python train.py --num_hidden_layers=18 --hidden_size=384 --num_attention_heads=12 --num_key_value_heads=12 --head_dim=32 --intermediate_size=1152 --vocab_size=4096 --hidden_act="gelu" --norm="layernorm" --norm_place="pre" --norm_eps=1e-06 --positions="learned" --qk_norm=false --attn_scale=0.177 --bias="none" --tie_word_embeddings=true --parallel_block=true --init="normal" --init_std_qkv=0.0301 --init_std_o=0.00501 --init_std_up=0.0301 --init_std_down=0.00501 --optimizer="adam_atan2" --learning_rate=0.00105 --beta1=0.95 --beta2=0.95 --weight_decay=0.23 --lr_head=0.00557 --warmup_steps=318 --schedule="wsd" --decay_fraction=0.768 --decay_shape="linear" --final_lr_fraction=0.05 --batch_tokens=131072 --max_seq_len=512 --doc_mask=true --z_loss=0.0001 --train_tokens=676400000 --max_steps=5161 --dataset="wikipedia_en"
MLP neurons of a small language model. Each row is named by its layer, matrix (down: output weights) and neuron, and shows model dimensions 128-255. Each number is 128 + 32 x the weight over its row's rms, rounded and kept within 0 to 255. Numbers have three digits each.
A block is one neuron, or neurons of one layer that tend to fire together. After each block is what it responds to, as a language model described it from the Wikipedia text at the highest values.

L14.down71:208103153102109118150143132147184171169144095107144104082116139150109216147135172135111090130196123166086111115104155130089077173170108104098152098172103099136136168110131089104128145145152138104097135148126155133233106147116102065119131101125081152074163038109123111060114095131147126099126096165164099147124132136167113158125148099137075104182086229091097117103151140140128135142144
L14.down443:114113223127134117134098145177155153116154151126173088136128129132127179125067127137095112109148116083110105182141123149121117084067136097125155192122167108118137164104072160126090094160196127085139210072208173141096147168132123135124130145130156137113140073093137107116096153134108133178117049123106139116112079108090155147151149089118109130089170142095086167148190175143088132131137
L14.down507:173104120144093146188095130128140137139142169167133121149099109228116121165192145122170155142182122152145125209155091144165132146141145145105105044165194178143076150136130094172148072159108154139153117153089118127122128171116080078112115179087117150115150047098131187173157156091111135113082072142110103166090134167085078078066133163130129131116134164109163131177127133157137061098135
L14.down602:117102169160182123141112139115125074112114114117126105153106155206102068164129117068116104176148148085117129075113142098135185064141136146130102119177131127060085112139112158115147159115145091138112073149102148162104153185177162090152055099146149125102143153123124134116121123102130131130100203117197152147125172094141090112112156130089180127151129129173139033139156157103132120126132
L14.down635:140109223114138154123079129139154129123127115099108110153144172100118137148105124131174114147086125138113167130120148103143080197109115062190153109109119132152103102183165070159071143102166133098110110089169143133107160099131111101132101105157103147123140124120121140113115149177113126111156092106199168109186149166134156111100145135103065084148143149096084064165134078152162137143149
L14.down671:130104098116153108101072106183102171081081089155144132098115121135139111123179159115114123103126147132103151104113140129124051168093147178080131167145089144115081163123146144124071110121171186142110109114108092135112162107111144118105121088141116115093162113112162145202039132152070090090128138084099201132117076149134063145097141116100135129137096149124103088113129119119107115132138
L14.down784:164109222140136124181127134156157137152139107176131106131104139100097167157125152053141079201153138155096128117140086083158138141147180113126121046150174156101081149093150048138068194137151144150169181064164151099159166208120122101076123098072164135110186094107100102140129167170106118186136105095106167094128152106104164165131137077072109156145175139196169180139112130189158144161088
L14.down988:164132201141126060154137072171183109085138137132147098111111123111147083093128151080140150156086096151166152189151110121171174116149144135145076110191102114179112178157133108109113133085142125147164124148154129153114200127122165167147135156164098081112144100098106180052217171122162129079113110134084100126127135143174126188177094123138157114119134075149144137154163164128176165126061
Inner word-piece tokens in the middle of proper names, mostly surnames and some place names, in lists, tables and prose, e.g. Tr-um-an, Cr-aw-ford, Copenh-ag-en.

L14.down316:048127120126091121157153162144101166118121101173110128141059147157112112152172089111128187099124122210148090129125077181136150172122109172093083116134146135149134097149176152152089080100165146174133119146121176080171125158139137095130121107102087145071092132164114144089144114137125146112118143155180087129102150172084062144148125142142102112142131139167142092104138151119162115118129
L14.down560:160120141120166140115103145102106077146157138158152095123117109130168126071092120101113104104102183130128095161165130179125104120139065162178073103161167104126154152156138142167116131153140132105124166145164134125140058194135128094108094210158105162158121101157147158117107148153152190139109081155135166138171132165057069014165089085150116105173158049144133119144118169136135099108142
L14.down666:129057140122142091129136167153145129199166093090137085146127090142066115100141079127136127114067099173108091135132099136120124138186131154096124149144098148166079124196103078112099124157113103151059132062103150119152177163111122106102129143024244114092117119127163116131168142155143112138105154102124114175105047095082124078103121159145121126125097119141101126170132150181097107116182
L14.down877:124181129116155087153165154122109148181169101126162053090187158146146160106065152115113127162141098133118118170166133207078134149130098124122136145096164112120141144166176118059128122116108139127079095125120178091163099103157150163186075170079150123138205194118064098110136154121186069120159192125117076160153070146117103102130132174098087108129142169106057129122115129115187127192156
L14.down918:129153156105120115140157111128113130107102126083188130112128163063117105139094081155149108139118148169182104145168075152167145092091168068140113046140112147109156146082128165131079151171116125155144113127090110181122098112136159087084133107141147117120143122183125058171122116167153145118145157168111088118147136211118206145105174119137130099085126146134162128113095185148123173135159
L14.down1005:063153151214120148117139115169140153172102081133113127105119140093180079130105169078115152175112107093101158118155101101138127123177136107176040143080162169064255124114111153119100176129098119109141114096111156173113109088142139178153119166067098125166122082109186142127136093176125148120137106134150097177137110062159150161115165153172143084075090053133102088083127179161069058144102
L14.down1029:137113178084081109117130105108121092088153112133088130107115089150150163137174135123114201154142145153079109113160206145092124133119137123092088084159184160096146101165160150165139120079102081094189157194173156129116120164161110150095156172156137126125094114113154131116110116123158141188157139114147159099149139110195046108169107110064133090136161108140085094150130157155110102104103
L14.down1030:101099175128121129106078170124077092122074166155188123154147146085128136187120102120108120129058172151143066176150068125125083107167056085183189123179141132124204149150154148106102067151087206071181138106092157119125134096151115122106103145132158103164153126038134087119150176110061136124154138179123169090160159108118122169157185169134106136142153081166152131132139088172091150107136
The closing pipe at the end of a markdown table row, just before a line break, strongest after header rows (Party | Candidate | Votes | %).

L3.down79:097129163107138129121136154091113081117112134085087119145172122143083159140128166105116107168148096057105096156071075159169167141157181105129118096138127105201155160138125103126102157133094147082192104129159153094117131155126129104140149154163106140132167185129133126066132116097141153079165163111163061060087127122163122154135135089140048136152147107125150080106143105143108147168143
L3.down237:120077116124148155112115170148104112055135067135136114105113173112090067135082122146142136143134190108068148134124147123196135132177154115149150150111136117038172137162110148178098175098135190144180024129169103119111203171135165115081126197104146151133118115071152140107136062175159117091125149163168166118143113085107147106150109148159146162129199092138105121089105121115126149087138
L3.down465:135150161115151097142153150138175099129184191051097094056123122150140101114132183145149097190108121165121141150180157150135113154165108120128103124168179107155078136118115099130126158115153092142123153079128087063132113111094120121106152122130083140119172133103145109140191131160134129137097139125169092090132154167096113118123118166124142063181159133128206102126131109104167060186158
L3.down708:096144140137132136116101118160183067194153120132078120151189139158088169115127191116082117095070111152106072096132138116160166127078123117123120100114126073056169106145107140069131099134094153130094114163082160163139146123112132118157069091127126088158130121080158105145146134146185100111116132217123130146133166133140168163118149154130103214164150066132077140141172115113063180088016
L3.down728:064067143136118137131138122099156155120183147138095129098197124150106183120206184119158120133139108147086123075131147162138201143190164147152099091127127128221139134096083144081137100162149181120135110169090073146120106099155116159162149088125122115063046163151147082100114159119150187100187188122094082104079055127137107110159158181115079146140090074136143156137101155134136128166114
L3.down730:142163123055122151119171106115114143110198201190126134113160160153092165184130150128125087114123124158141148094088174203108153072108128118108103104065172092173126089163073163131148137133111104080116181191114173062129117121162088065146130113168154140131114165141150198137097191116120176156104187080113176121126064178123163113153084127113129103142120114156129164074111087069142082167131
L3.down779:153086139150178094115068104108162141136144175098119123147131131144132096197104092076166158132114085185147112195131137089122106157166145103108124143128143098099123119131077122141155188195148132142111127110119123125146118140116129124106132153187076149096131147187119166132158119141093145125171124130145131135136141127145127104081086155165148159117130110178140074101140071172080166129127
L3.down1041:134132130131070180112147105151127087062154099145133080101086165106138130124065198116133086163118206151121160122153120138155137149111156089150188096182109112092127165134070144134146177100171165166129107122168189104172196156122106159110118116147137156126082105073167205115097121150141162119103181186145147108155127148104139106133088108129057154154124156128153106090124136179116128077141
Opening token of a new line or row in tables and structured lists, mostly the leading pipe, also indented match-scorer lines and breaks.

L3.down124:089198089129080102064212106093121191056113172139105130117144133125178119120156079110149123091146173186137159109102088177159159112147126147091141157071151133199096151088132125112137075132162112196100110143117168134072065162214123174113113145105122066140091131121103068097056162148120156135087097015123174116083111099153146118136073167114173095117165167122097178166149114142109123081163
L3.down138:132163149135137154123078123135185135165158078097130167121079177100086140112096135050079094196120119059176110154144174083126108092138091069114149155118092128109158101154111089130098200131136181138114149076113147112118098184156126089119176098086087124115129080083151083155087147176151107062094097138163191099133154084132156136125163146142139194115098102132149118157113098149156117133193
L3.down245:143154167126119202142119118125139174124126131112109157128112121186114195166160129113060163166126163114158141158127133069167093095130144139149162094103130089121163099171130077102189101091142132084114109103072121162116146173126087115116155124107177150159110127145172065185083167144112088089106161177144116150168145084054126148136120120118123128178150108111130136131105138138168150080090
L3.down297:152101141133183145126130176116088181133104159113056083068098166147146123094185109100110169109135112159095123150134149119111151127122085158106120117127139145153172151139139141140120153130089163167100122126126175130145109094171160156121112095075094142111134159124153124121153113043105150098156053088193167080074113130148117216126136088128161119099142116160125137125094117156140129160177
L3.down384:169159163120093216153169107119121122120122066125091202163139101144112137068139087099148139107109096082153139183120084071177111089147119125106136167136136106156050117154104159128136079112126180115127158127164145075100149111125129132163124163142128148121145146165122108153132127144096068161133139142106164166151106083133160156192144094131068111143170091126115182193114150147099130113147
L3.down516:142134187126142132121111153118103137119144173091122183126138160126124153139100184140119069100147095148145181121149179166113059127182113074145155128076114125071152156124146140150138165096087051124071103119120082138115154147216094179098196109158095143148151088127141099147126105169139107164121144118183180104123105082124150146091078151123130116071081080185126132169130121159123154145123
L3.down787:112164188158156140142141144134111102118129133143137117116131093100129121114121076096101133181080122128154158168143171071162101114099122111119119158139062120086184221135133146161130168127129092105141074128150112132086135161153145135070140161096131085126102111065103073118083100129149079084094092128121196155100163154140137089144114142146211092086201123145051143060097167167182136059144
L3.down1088:146118185122130190113119122114175113131083120116071111163189160147085119165147150085108122127094129094115136151185155090122150124105107078083108137171099141184095178111099177183159134129149090171130074102127144113155153144157136100121124096091147116185073098085063140119106098169158117152139090131141157085123135158106134116083095103162167101116200186118126151048099167103120095116100
Field labels in infobox lists like "Born" and "Website", the discourse word "however", and line breaks in table rows.

L3.down11:118133255146145090113106135168102131138196076136125118142106105128128129087105105108124146066172113158051131139112152145140056192144155092142140157096149172097120101142116136119130150095118179179095145173089165166181173119147138156154142126078084119096105141103155115137136116103130131159110126110144170163117080168122150173129126137075129096162172106079154108153139042133142129144120
L3.down89:128131102161188112172140103120149131108200149164124052150122114156150105116095136167084179212146130072089136127131087124102090115169155100181063103100147155130116159223096106104152185066178109153197040064120152156118117122139125116165112128094184198095072117118183145146124136159084099128224140137162075109089089041202138113112150112140135098099138134165141121087125123083122150086208
L3.down108:108145199127116188125096101166182126096085118088139096126166164087128072124144059099134168195157167110078120158131163144177118120138134153172150109109104073066152127116122120136116178092158174136184061126141095167109224157103138087138107140146116159085130088090172151106129124119174117105125114114089157115132157114172102114125097114136100167162106135159107166113070165106107122161085
L3.down149:090121000091134123118128111104167100061184113067110144147102165152090171146126151114101135127150190106112080192151088101090119098135121146077113102145130144093148182107190138102161144114156164120109147102147139083163162123115141111095107105158154101139185145120077156106127101125112162106133149147079081133130168173135211122119146181175084161118164132145138083128141159069146094124085
L3.down189:110172193080140169142111041086148157120123165132129150084177103140137164102130111162149104131163113116086101164126189162161099099124129170107149138123186144101118099145172142133143086108118129142080074068088109117138175081116109134121120083145120059120118110076104108165231054151113079163137135159164119131118102108112124137078202153077126118119197128110103156096101153134184068108126
L3.down273:107122226115179109107115112120149139088152205142100132140092109121137126177138145162173118141134179118116146189163179130129095146152111169108143129120128147152202110119118101096166086107175147195070193096053136117091178090159118119078180082133152149085113116119083162081109173156159154037140139161155051083173151137137103143110145110122168136144075151122163118129136115108190104123126
L3.down461:133108203176115133108092151189113070149221169106120190096107142098100174105135091117143138074112142163100143195167138125115133141134132142066174080077129167134125099101145097123217135122148170134084174176092151132132163076132130112148153113123127089109142134127167096119085096083120086146135170090153083147198134137077134118144147175111106145170113137159103149105128119130121082161149
L3.down609:070121118141088115141163053146170087124156212137086144111069146111159170166142130116098139119170157126105117177143169089082084138163115174117112105116115170128184143139156137112204158173130164116069191133084138110150150084129097142125130102157149100061104113112123128089118124114079150103150180176128091127154122161125166079146124155113166125148110148117119121107176090113173142158157
Short word-piece tokens inside or ending longer split words, often names or technical terms, e.g. "ic" in Télécommunications, "ine" in Methamphetamine, "es" in Sciences.

L10.down1086:184109045135180083153124099092120142099127108133109140125130138146103174135186067153139154142098120162116122123148131125150055123108165116064182145142147115137102155190138116100073110085093147143097113128162150168111190137147105143163149142103154123120177138067138128139107116145182152123179088141065134118146138090063119045073095088175146101155152115156176104147104145077117094091127
Pipe separators in wiki tables, especially before goal-difference or total columns, plus predictable mid-word pieces of proper names, such as Mass-ach-usetts, P-ow-ell, Malay-si-a.

L3.down23:154172031105142164161140131131182104088060067080116136135137191150141115107111159114124127189085136070154134113090134132157206142134124094098100144117134137149139147090159094108093068118142099112026144122118075127167173175151118127146184109165107127157125144173150112099150136127122093130053150129129167074150126124135149157129122121120101091116120138186184093122098152138116094160133
L3.down121:131113058076177156154140122123137128110087120114143187113168143160089114167160147098121162121073066121146163117140129081154179121093114115101080152123160110140133155089159146068115086132103149152091147148144108110132124141154119075091139163175153114083130134164194133130117149131145115100133114100130142084096129126138120176159165098085129087104102109155145109142153115116094128171136
L3.down470:125082167129107155246153160255158094150110096091087131113099104112154153098156140122079087148072118068105109137118129174141116107124117174134100163135070183158104120094135119150151097110048112107160093101114146115168228208136123088119106181103114127162133137192159093106106130151127140038102156121119154125068091129165118117128144126149107156108136104079097149161115164135070165127120
L3.down712:117101101115098161119101056103175111124136076145120094132113121161171072196144113117151166088134180081136117136109140115141144119146100126128104149155104116156127126150165127206179167122119125137181146130134097116179182064181096076156129146126133079117078089139088126143084128154113080183118145084156103097130137170127177128131144090171203122094086141153139154104161126128216118111142
L3.down786:128086154184141158111102142110117138085147114129127138147090168146114082132098109145153124124155162084115174127163159141114120149082109147115139141098155110032113151147101145099128054105104040196171085192166161051101116087117149136128114185123087157095126129107118101159130166117100142120154088123180094118187175055109149128110075125093103096129139182163128107147162184138119085139117
L3.down830:131133000126132169126112106167180124140098135090121169087138059143137144126122108130130097191103141088162126124193155096135122160157050110097097096109173123104126177088115126126127120131123093143092185115165093073084147143129124155140094128198110106157107074116149115116099175170114138067086154122153145108129116137135135150134158100115099125108084140155134100119170151090119150134093
L3.down910:137100066152137109116135123100174116123092092164063118146164134150150152091146114081129141114100104158076112082152155124125186162090103072177161199163168112137130162109100156039073160148110173107170095108150140142155174140136150121146136101123116142070066104077179167159159178163111157096143138119098124156102129116157119189066156109109145127126137155110144107146123081102045152101130
L3.down1119:126107078145138111113154109126083103158095104104130139104134134096100119204146133077104163169116100113184118152184172123096145088119075125115125114139114125126122149164131134141121086006130136125139201086139087126148156149116112144126127132163131130150105102083134187108070136104061127124159136139135165109166094126139085070103108118158113117104068132167141141118155096082119126152087
Closing parentheses and final word pieces that complete a citation, name or unit, e.g. "1984)", "Narragansett", "Stockton", "(1939)", before the sentence or table row continues.

L10.down581:114088174124118141162112108123183166149098150102092106101107058137145114055121109139119125095101107087049145112100147122164105136164087088138125141148093182159153190117152053098104150134149147143153087147210095104127083095080148159077146137098149107109080132178157109141131144160154160157106125111082103164120150078135159130088146149093116110106163094124127148141136173111119159115158
Middle syllable pieces inside longer words split into several tokens, across varied text, such as inter-pre-tation, Amb-us-h, newsp-ap-ers, Azerb-ai-jan.

L3.down90:098131093094138149181179105143136125157122136123147134071123216095107114163144192122104104189101064164173080111160144152096135138080155128141115095136137046160146124096132147078143104181084111141120163127152070104151102137141140137092167145059129144200156143161171147142124123155123114159124055160114143093134163185131104106127109088143145105148142103140147065112149146135128113134197
L3.down113:097113050133158130122174149136142146140099167136097174133120081119109131149102089109105097109133115166147113109085129101123150042095187205136148141142107111141153129135080109107120154091102197147110146114074145138121141121066158126218115164126118149092144135121179076159161083122181131192115165131106130159106224136152183098102127155098170107162116112113119161101070080119136053151136
L3.down282:123116094135136090163176077107155117111094148151122131091116129075127155110112157059125082182109164130169092094136077170121124122086105148127176114179085062103087153068152101104108143139123145166137174166165097119147107147073160143109121158070097147128172078147079156138116097189090124142125119192126203157183137157101126065153134071111158091113208115101169112070119196124142064135156
L3.down428:068142113126143094162135188106159085152111198080113119141154155121154178189092150112122163153118167168122098101168141123157147077067202095147116139088089092183145168135127091109124138104087167114132113078172128087103109154070129141172119128072120147094178141133068103109201137177095106146126144191124155109149168147120129110133086128118082102157103119169144137078171127151149116119079
L3.down475:142112073137136138124146098118127141067143122107089153156130151133102163121133069048146122179113091111125149131085094130117122169120114088177149121169108103080057136137179149054168134094117181142154098185129118114161212155118092131160099144077149139070166159121144156146092117149134195149152182136149142169136166109104206125214138178136121118177116117123091149139086172119202129145136
L3.down485:147067155147173097150149071123157140093094101161067165136162115151166150096085051092160113134099127123060124093072101138102085161187125115160122122145040112147095171141160106100133111082139139155177100206151138071177137168094135102172068174063168142138143146147122164164099098135126137170163115097105146185155129119114119102142102126110115112126131103135137146098131150128172147124161
L3.down519:131070193116115104150139125134151144123095124120142111137220118138131130150106239101142157123096150130142143074098122183135157118108098158183111114098082109118146141154164128133092140101082125119136094112108117138126080126198117170150104115127134147185111167145115159137133133099188126152113160106152105147143098151107105133161143097067141162120127152161158122162188121099064068091205
L3.down957:065103099099165098127157089097134081127176167153111114050113137121151120075112074146127134110079182124111150138099154115119112136137119086098153143164107129099102145143152079185155152153130143111122112155141102097138139127047069110122076181070068077138118121119093177102100084169075106117086179103155160164136123115123146043141094141145128182135102096178074165120143082154154135114154
Pipe characters closing a table row, just before a line break, in sports statistics, filmography and data tables, plus semicolons and pipes separating inline list fields.

L14.down170:100136212107193089101143140154141094114151136154136122161132105157161121125103197135154126174149151153160138136179092152161185158127152129087088110075123151134122137050057146164113124133154164061118145125171156096196171157155114173118097109140102111115173172134124137109125097110111123144069130174058079159101082154096143107116076153112159163117135162172162150125137146108120093148132
L14.down541:070130157175131181117094159161083119090140196102071137134117132177132176136138156125132139121076127187140128120125121138162186121059129101144093083060180165149196137131111247140117149064036137145106138155119164091117106139150139116164189118120163143123128129113132134114121154151150138168095105100115146108121159070103114071112112138107182118124103127150063125119123152160132138163143
L14.down718:147105177111193141164139108127106132103118150127122157126053134147093106088113104153099171092081149150128154099144139164148149153112200133152181144123134080107140118069143199151167146113080143129143129105123166097126088111077137151125173157154124151146124126101159053132131154147165121152079179167130129101116155126117100067137135127152106157114153148070056175109119135188111140081102
L14.down814:170103214091131127163160098114166092134113120137181110178103115158130108173091160096118127177144107109103161147145101109112123113154108195090157113091153128194017079102098159170141154131082135149098137109118112115079115057165085078203177124147145152140206074114137169148152132119069119165061065122138137158140123141111100084141165140103138111193131156139132142084151105160103122152109
L14.down1023:102110080090122134149141128187172145115132154126094077156131151129144105120140141191123168123116118168104148163111125114112131135108142124159137131117154143138093154125137129114145169168130089085106120099137194077084119121094121106155129124097153150104186167111106134122147140191108123153111129160088081094174113164133145136087177157123040139119163086125078125150096058129167101156147
L14.down1061:129117134128087121140103120096152070086142130095105102133108100094100165139113199078098147072143146142190149127192134212141173170113130137090107158098142154114176124190153136140110054132132153103133150120074152066072097166103141089188144202155121161110154113074112154114145193077105144134184143164124173109160050109132157154176139050105171112091119166120074101098122133120150141160120
L14.down1066:098101178099150069156097133145106107113183174097085151133107124117085079083155079127113137081107076216161168128124101087130175151089062136158140132060169176144156104118152100119111091158205119144137122089078153175169100058127148112056117142133096140119129139139129106155095158150154124096158146145128115138095036086155099066097191151164088148141166113073113128115100139160164164099132
L14.down1139:086087160053128124120141131141139107117127142187143114104135119084130166122107145128143130103116137151111188110133069149152106177104057090155089056162150156174156147132106107171162136125215068124098148085131138096193156186164130103154133141095117145114137114133127073130134148179096127066127145165147123142088077059107185073084085140093152125164139139147117096153159127096106163100124
Final word-piece suffixes, mostly plural -s, that close a noun phrase before a comma, period or line break, as in son-s, day-s, ship-s.

L10.down1103:076118224146158156173188100119173116115130136130056170142144156156079179129132168202146098162149092193168108142159092100151123098112153116094032088126175145104186120111128119146122122149177111165121126165135090164076129083065094130105196127156132139124124124128125150150133150147135069075144157120094145112126125076096116118166124138104169169173098090181112130110159103115130151111200
Words right before a team, club, person or title is named, mostly in sports biographies and tables, e.g. "was" before traded/signed, "by" Colchester, "(".

L10.down688:062169214141106113138174136157124123179170071113170148087152135131101086118118118123129138161103092091132133146170141134131076111068087174111135109061115106208169116180139150139100103071078147144103119166121167112142039145146133121114150114123159136082124112173124090178155178134126113155135118159176113085179172074152120135159117101173102113105139079097107181151117142137133056112126
Word-internal stem pieces that await a suffix, above all "clud" in concluded, excluded, concluding, and also remain(der), intellig(ence), admitt(ed), follow(ing).